Part of a small language model's weights: 4619 steps.
MLP neurons of a small language model. Each row is named by its layer, matrix (gate and up: input weights) and neuron, and shows model dimensions 144-335. Each number is 500 + 40 x the weight over its row's rms, rounded and kept within 0 to 999. Numbers have three digits each. A neuron's up and down rows have the sign that makes its largest values positive.
After each neuron's rows, "fires after" lists the tokens most often just before its 100 highest values on Wikipedia text that the model never trained on; "fires in" lists the words (lower case) most often at its 100 highest values on Wikipedia text that the model never trained on.

L5.gate967:490473509501504509528490510512497488469519522531481537533564462443540463528580485511491557496460494481461539533557467481515493527500484491532498487419509518477483495478558484533544531503581520481503501489559473477403500570509522504542513553566473469468525517488498437547545512508508469543594481526545549470555556484470487504546564476534481517563475539463559475525503486452418466444530507529476583474491511486501487501440491466514418461440496587513461484599500448495551420531488499521437536471474492474512568469566517560509478506460537472486513538526527445528572510412441586548
L5.up967:555508484497505465524531415448488491479437502550443498508452543441557528532534511568506466529504505517524480499457439529470473538497419537533486505548530519497513462526540454480495531506494502544494461505605505472517472509597439505502436516565497498491539467509478432541488544481485527552523479530547433432456577503467472504566523464481410458548529521445502401563514508482508566453497481502570527563495534548532414393476547514530476470497426424415483538514474507451476470543498513468530491485456544470495509440457485553466472525492538500471530511507507506527434547482501505481
fires after: "\n", " |", "-", ".", " -", "|"
fires in: "the"

L7.gate714:456518522521477441518518554463505544525561572530484476500508472441596459479481496514514499577564465539499428542485471536481459445533602472484469551483457463510571531494541508536403422489508583536457464503449488477475487571523468521424527574422471446521538496452477571513502531489507559564438522494489498499486514524533500535506483544575502487510459516487453483525508516522503466417539476551471453511492493514538482469462427535503541454527585507472527562542518559526538574464450427540512549462535494460562551502557488461558540503530595492510504451543437518561533593407543566521
L7.up714:472520511527526494507496500476562439494530528459417510493474498520560473460531527508519542463488480479458479568429485465408453514651525510515557609554551471525533472591508482455427481511507546481490492534487499480449523528548415504526532519486505433505515496482456550505483493400506553479491564506569547543508523561478436512465531510535482469498478491456501510541476467454510470556507476476502403441483510444490466524530476541452515435476497483482540461551514528502479518461542478526573524477524506468542582490502572470531519437503483603509533548458480441540562485556505498483
fires after: " |"
fires in: "1", "3", "6", "4", "5", "7"

L7.gate1904:506423474519424422550453518503525524530475457510402547430535496522496496446476528488561577531524542544538515517409517503462530570494521499478455468503518432425590525480533476469420502540518550513472512486480494472448491499531577546460513461384453477479558537530468511528518496487470526408520472511587541562426510574561502507492496482426503445432530502524558537547474510465544498538510540539562469481516471446519508577491502511607501528510502477558492540511523536467472566517451496481501523439528481471456543464531465527515485477538504545533479468409558487591506579503499461518
L7.up1904:491496551427440559490513492487558516507503529506529498426511562519477585508480509527450493465545502553524542557410515486491542454453474555494599517519477480529506488542508538513508556453588531471590502515544496439467452531566465442493502469421525460502493459403465524491521522468513540557450550548560504507496497479455453534499494481530494477565536524574508458488457531481414510427579532514432412504472493549479474531488552490512553485547556486473468549466502556421455524502491459495451462443544451525534526553421469453477520536499512550580614477529482525509505493511524504494
fires after: " |"
fires in: "0"

L5.gate1773:498447507411534482477473572452478530514512507523532470504481513480502494510508493466515454502494516537524544514542503514467517513533557457491501526505489539517498526508467482547462471547511468482493551472488510487500496543537563477538483467454451465501475504488480487520556546484564488524508472514468529521509513569482489572493489540466472560490520502518519576630528513503486453491504476529490548550514448471550456470526463499455476461447483475508417502480483467433440598535436450514517482434570458523556477506484531531467441584487501550488556433540577501507568429480543507524
L5.up1773:518486461498484473508456490552562460573592505529484464469497521577472566513541533516509455468543510458491493506451493489505531429512509473488473472445501518514465499531492517429492459460536430529512543493463513449494520378454484477508489512437530511497537529476460490505457483467518559459416426499476517498428529479447450433505482540545529426504532527499516520551491528515550573486463576521536468538486495481544476509461409522492521573614492504462532581505520524482458463439423579508563461514494559522551461460480478487489566484511521476526476513506535554507541567595502532574
fires after: " |", " Team", "|"
fires in: "1", "2", "0", "4", "3"

L7.gate1140:408515513512475532552517530521481538538501496478452533498522513527488461517541516565506520540447531581561506472439525589473498535474532500516526469454492469513498530558511493525518492466510483444560489515453503458513541475565500550527523559488463508467461456551476539547498539467476485499486492480566571507573477550537507528490470472501523480436491465508581486509583487473510496544570508521532521504455493547518462489478460565459584479478476502451456437449538493506474477488495487522602516507454463455500502545510579505517537419517531587471455464495527415436522529535584525501
L7.up1140:574552517405487469447555473479552499462512550481464414522534502512464546524497509525496529496568536451522520466506471464585486503453473557509526478477469512456503519531426464525486492500545526522537504532494521527487556541524548448586521470482495415475578480546461525549560492507498459512531482541460468490495527536500486463475490529425503497521520504476441505474498483530555507519418561550550471469536509465471404518507525526452545489501546436484521516499427514495498441455490442469559563455551500479525589494475504463499481548474546552534474575507493446541486533544512543528
fires after: " |", "|", " /"
fires in: "1", "2", "5", "3", "15"

L7.gate735:529489469493505499504535557445475422561456483488510589569595528558532530467553445482559555513566578549449563528530567520418466514534497518511555426500462482549469473550526537522506430549524507481488492431505496495525451522472574486464513495461540512509459578505518532538523552473516491497518527509531457548526576557530469508485467502509521489469501514443604587541533472508469514428485557521496547502538491450478544519509441514492514484459469421445490569521464500512424554525459389539465542461516498537562553491440486494517462454549571543530501495549460550515517430540525514495
L7.up735:524482580537495436490548514580521508526480498604484498504540523486522567500563579474498500572544491450497480588510531517521620489548523508596565549422463483507481463423507480479453515460519525494536553518514503505555536509576499504471530502478508492515572492557503561478535545483484397437487409576562496462544470490470426493440475488506469531486542512493547551497451488503495469538468493476567502501446508531468499485496504562454513453482591431516485527566553420452568520527511508471521487476531422577545401511455448472413465537450519570552583526422460564570516419487462493489
fires after: " |", " there", " There"
fires in: "1", "is", "0"

L7.gate3:553568492581504485468495494564543473534507459515535570544562554534487490464441517446524495514581470555471509517513513539428603473501554558513469577523515485375404502441496477467498543499520452522411513480497553535514469511465509484539548420485528516487477490530512494476507550503547550553419513471562558416517537446540459494536514409551464509510487458541531467480442437458571477487515497459539498531566502470553537587489589474521456440488460514504480488466464513464545515475467470500479510500504532463528484566525501464528527548464506544546547534525488573452478514505510534568
L7.up3:494481556472462500503606480470454525459437503544527492485392499456557557528504494434524530458475464498530481533536476546552460513501504490508510461509491539478527514498484518561553465484483516460555462551507553509440488534503467454538463457563467513493484517527530484485508529580415516496553491521490530507520538492457445507503498567552571506464523511468500551522448547541500571479503541537483529554457489575540433484441492488510510473537447559467483456516569549483444514539428470546477499487512430438533392466393506482483438505445548553555474549469503513452451491544557469472
fires after: " |"
fires in: "0", "1", "days", "points"

L5.gate536:543524469515464491495486481466526533459474481470421529544460472488551512483527524542563496481526516559552444509516506477520479445479494522491526487524460509527469513419450503428539548474482464491517531526534512482489497526578542473484459572483506506513489532485483452426508557461488556452469498573587478512499511480503527463570463416537524394510457548523502466508421518471485504534517466536490492451420553460541464496540437489544480527477430438548531497498453470495544548560527422511418575586528487569463510513532501507500459505563541516510466546600508519487451451568495521529
L5.up536:436466552490462481588443522528524443475526535540516566523444526443526500497496471503540549511531466543470558575428448544457538530509432502529459482481516513503471505465594529554496504472511556498489513545525522486554460513485474629524467529478458437518545460493475511537540554497448525574517503503473548484432546410523452466523541473535490445537545495469484514551500469518453542466461516503465524546489499469474465416450458429530561555401503483513560561564427469494520460576507530509470528515520458556522508473546489432511491537462435491457499553468491535480547526459434534540
fires after: " of", " to", " for", " in"
fires in: "the"

L7.gate870:546498493510519525452477466532444572560570531460491507517525495486524592494462500549466489558544474515511422474531557516495536564457496475453522513541483429488493476456494523483461560502513584461506469498446503477512491508535594541432486557484473501509489553521523540485464484474514530400471529514541504506478500544465532531518492547550573459513539518513484511558454446584525525472525468543528497361454460459480468541550473450518516527521437480548520534524493580470474463456455567447436523530546472478460542509560491559556485439537503557537520461526494560452553460517464506511
L7.up870:522468526495513443513481489429435559539507497534550520503473530577581565467539523517544566461457589509533473566572492404533503465447520521484491503511514457555506518487547528450494532542485539482521507514465527543443521522445510529534484592476506571467511459519512457485511472500551534524520551550511463534529465547477508514458530450512550496485562585476495553520427499533461495537482464449530557544471523504527548409563511459526564535462502463498475531498465443510394510447588509570468560566494442516491562637445477501545503480484526466470435439572477465510409467502489469453
fires after: " of", " the", " in", " from", " The"
fires in: "this", "the", "following", "that", "same"

L7.gate474:484546442525489507516499460532470518487500511510464535453518475564623497484480444519535483573464512494479448565485506498501459484487514537508484513501471451554484533503533556504449493488460518475485504516476419567529489537552533520517513582481523553481442521474558460480555515493450494495500533548516547525529457490466516539498470447521494453472494559454480472494454572512504503540563467545576555551457515508506459521465431513457509504503486520483484433525454468473454523422530476526520516516479444527483502544508476540530529409465518536486408469622498461564457512548572523482
L7.up474:491498575438505473466436495555502535541484488547556496539493476446483485518573496528564500519503538561481529497513514468502491550485472512560554483498435543438457465438490469509549448564533510564510440488467516450541495484493484535476454442489436467543488522556509548537529489540544506488496504446491488463534471488519483482513525459469539465502522547561584463504531464483484516436423501415572515495515453515498464494546519489539498486462507478571465538456497459514545473522435485547466457510466531465478554476513519554496524533454466540561568545484556495476553507507435487531
fires after: " on", " in", " of", " with", " to"
fires in: "a", "the", "an", "this"

L5.gate546:448454493524473454430409466498528474501560529478442409463445472487484553492517509481482528477442480445430443457512528476438510433470554478499490493452453552472479497412516519472476500552523529513460470481465483559517488483501449463463531460452543523461544539465532558516549529496545496481440501515489501537498496576498485570557501477563532452433484579585570469495539443501449507540539578526497446582452447540497473486524469389471482436599519539442453541468469475479495523467528499530519425456476461526586542483510525418452453440511504532545487515560547441487505500437539492530
L5.up546:553524496427527446490519479480515510515460498557503462496516502477529416484527503517460503513458452543492456503505459478511444469441530419460497556524445495507539540408459534581475506549480533382505578539445519515520531503543589537516437515498452492554442437473454484482530523508464544465480545531468521506529538561521470545515457531598488429449505525525507511510471526513520490535513463516501471507498470556467523500474507508599479505496532520454478523530493514446446566536471447521552553416597429556548501518491585552556502516447426579600502487517490496555545492512554469460
fires after: " |"
fires in: "4", "3", "5", "0", "7", "2"

L5.gate77:473399510436455474506452533499488501549458480570482532412559530543490540519465429571478524465476505597510514494508449488566489466447572406454466545530517523487448487593454456526496521457464483447486534547476492492498515490429527557429439515550461509479503520516572525424522458509485484479459539518542507528517526499456491442529450522447528487487491479428538482430492549436521497546494471528504492495479447520461528496493493491531499485480514526561489471475443461456486478507503444508489467465525463543488486464506538521542503519480421508515475505524508466587432479455531493555
L5.up77:487520485507526545455500548497516499539505490562545543541466550596472495520572546528481407472483444543555485447491543442432516544472513500446500542490569487538573545519452464459482518540474489563559564426508442533494475472496530493510515420517459487449474530487493460454465528484545508473466477524559506503549522533439518509478514426535502460471504525480523556511521487477528433547464545462489446499434587531487487468510441500559465470484483553472579500531523495521495482460504487520539448491564505536474509455378539556510468587510483497495519477524570494526503434545567474439
fires after: " |", " the", " The", "The"
fires in: "0", "team", "aircraft", "teams", "rna", "club"

L7.gate372:483508469481464484437446427519456420581476550397419496593557546442627453509507441559543466528481503567550511488522517544461545507464499490503503432555509532425472479495470544543538436550457422486521510480536481537494549524455508538485531544502556527526470514546397503507494514503508476417470494532518430599524524459499561527495511454487493518486519588492505525511494509516489500540555540487559588617447463484516489495522494553544558539477544513524483489440451578507524533482425448524530508438475441505551486507503511512546495403484474472436481485548510505495511482526591533477
L7.up372:557495423496526459475469481523520496437499474519495538523390529523528486502625430476499572516481489516425463522535512475464471545498496526480469442497548476541500552510446510564450475515496596465474430479523464523450523432572485512511475590491476531521451517456464517480560461438476532462471508502516477509505489531472536466503400490517517519505471433581543518539497470510486465491460457553477449456450545447571578511474528500596530530449551565458473570553511488474550525534596518581473446500518494484486483493483576531510601505475502481512522545524494458513523449546490484442
fires after: "\n", " of", " in", " is", " as"
fires in: "the", "a"

L5.gate953:534454487545445482574503514474550562536527549537517577498506537490517478585529557482518458433568554422472608531501507541429492460427556459503477501580540493536468575479509547463556497513487515512502550493493522513535470514502522564498502471481521494487451520523459484441531455500477505415503492609587460498539521503471599497477553522488441489495536522518521452491523511475533510509477567499525474445523517439494454495526519534551496527514545562463511461458484519591534576473559484539499497507506483503540553543499517512448514463469470538437549553487557486509529525419506537489
L5.up953:459550511515440504574471458517485517525562465460462492533476528465478525563482590613502490533412538533520515519500510513574537533538498477476438503572529469500505495499516509539531453528448543462596493497419497518542506437511480527444483436504563463420556548512572480479410455440515480497487508555472457520498480525521490542460478543510523527497535462453513463505526443564560588526526492490555524506480442519517521446497501456480574451534501490491471495499592554499490522528420473453562475484463520481522518501483464504522486546544442503514488476549496445464444535463441607464
fires after: "-", " |"
fires in: "goodyear", "konstantinos", "hold", "radisson"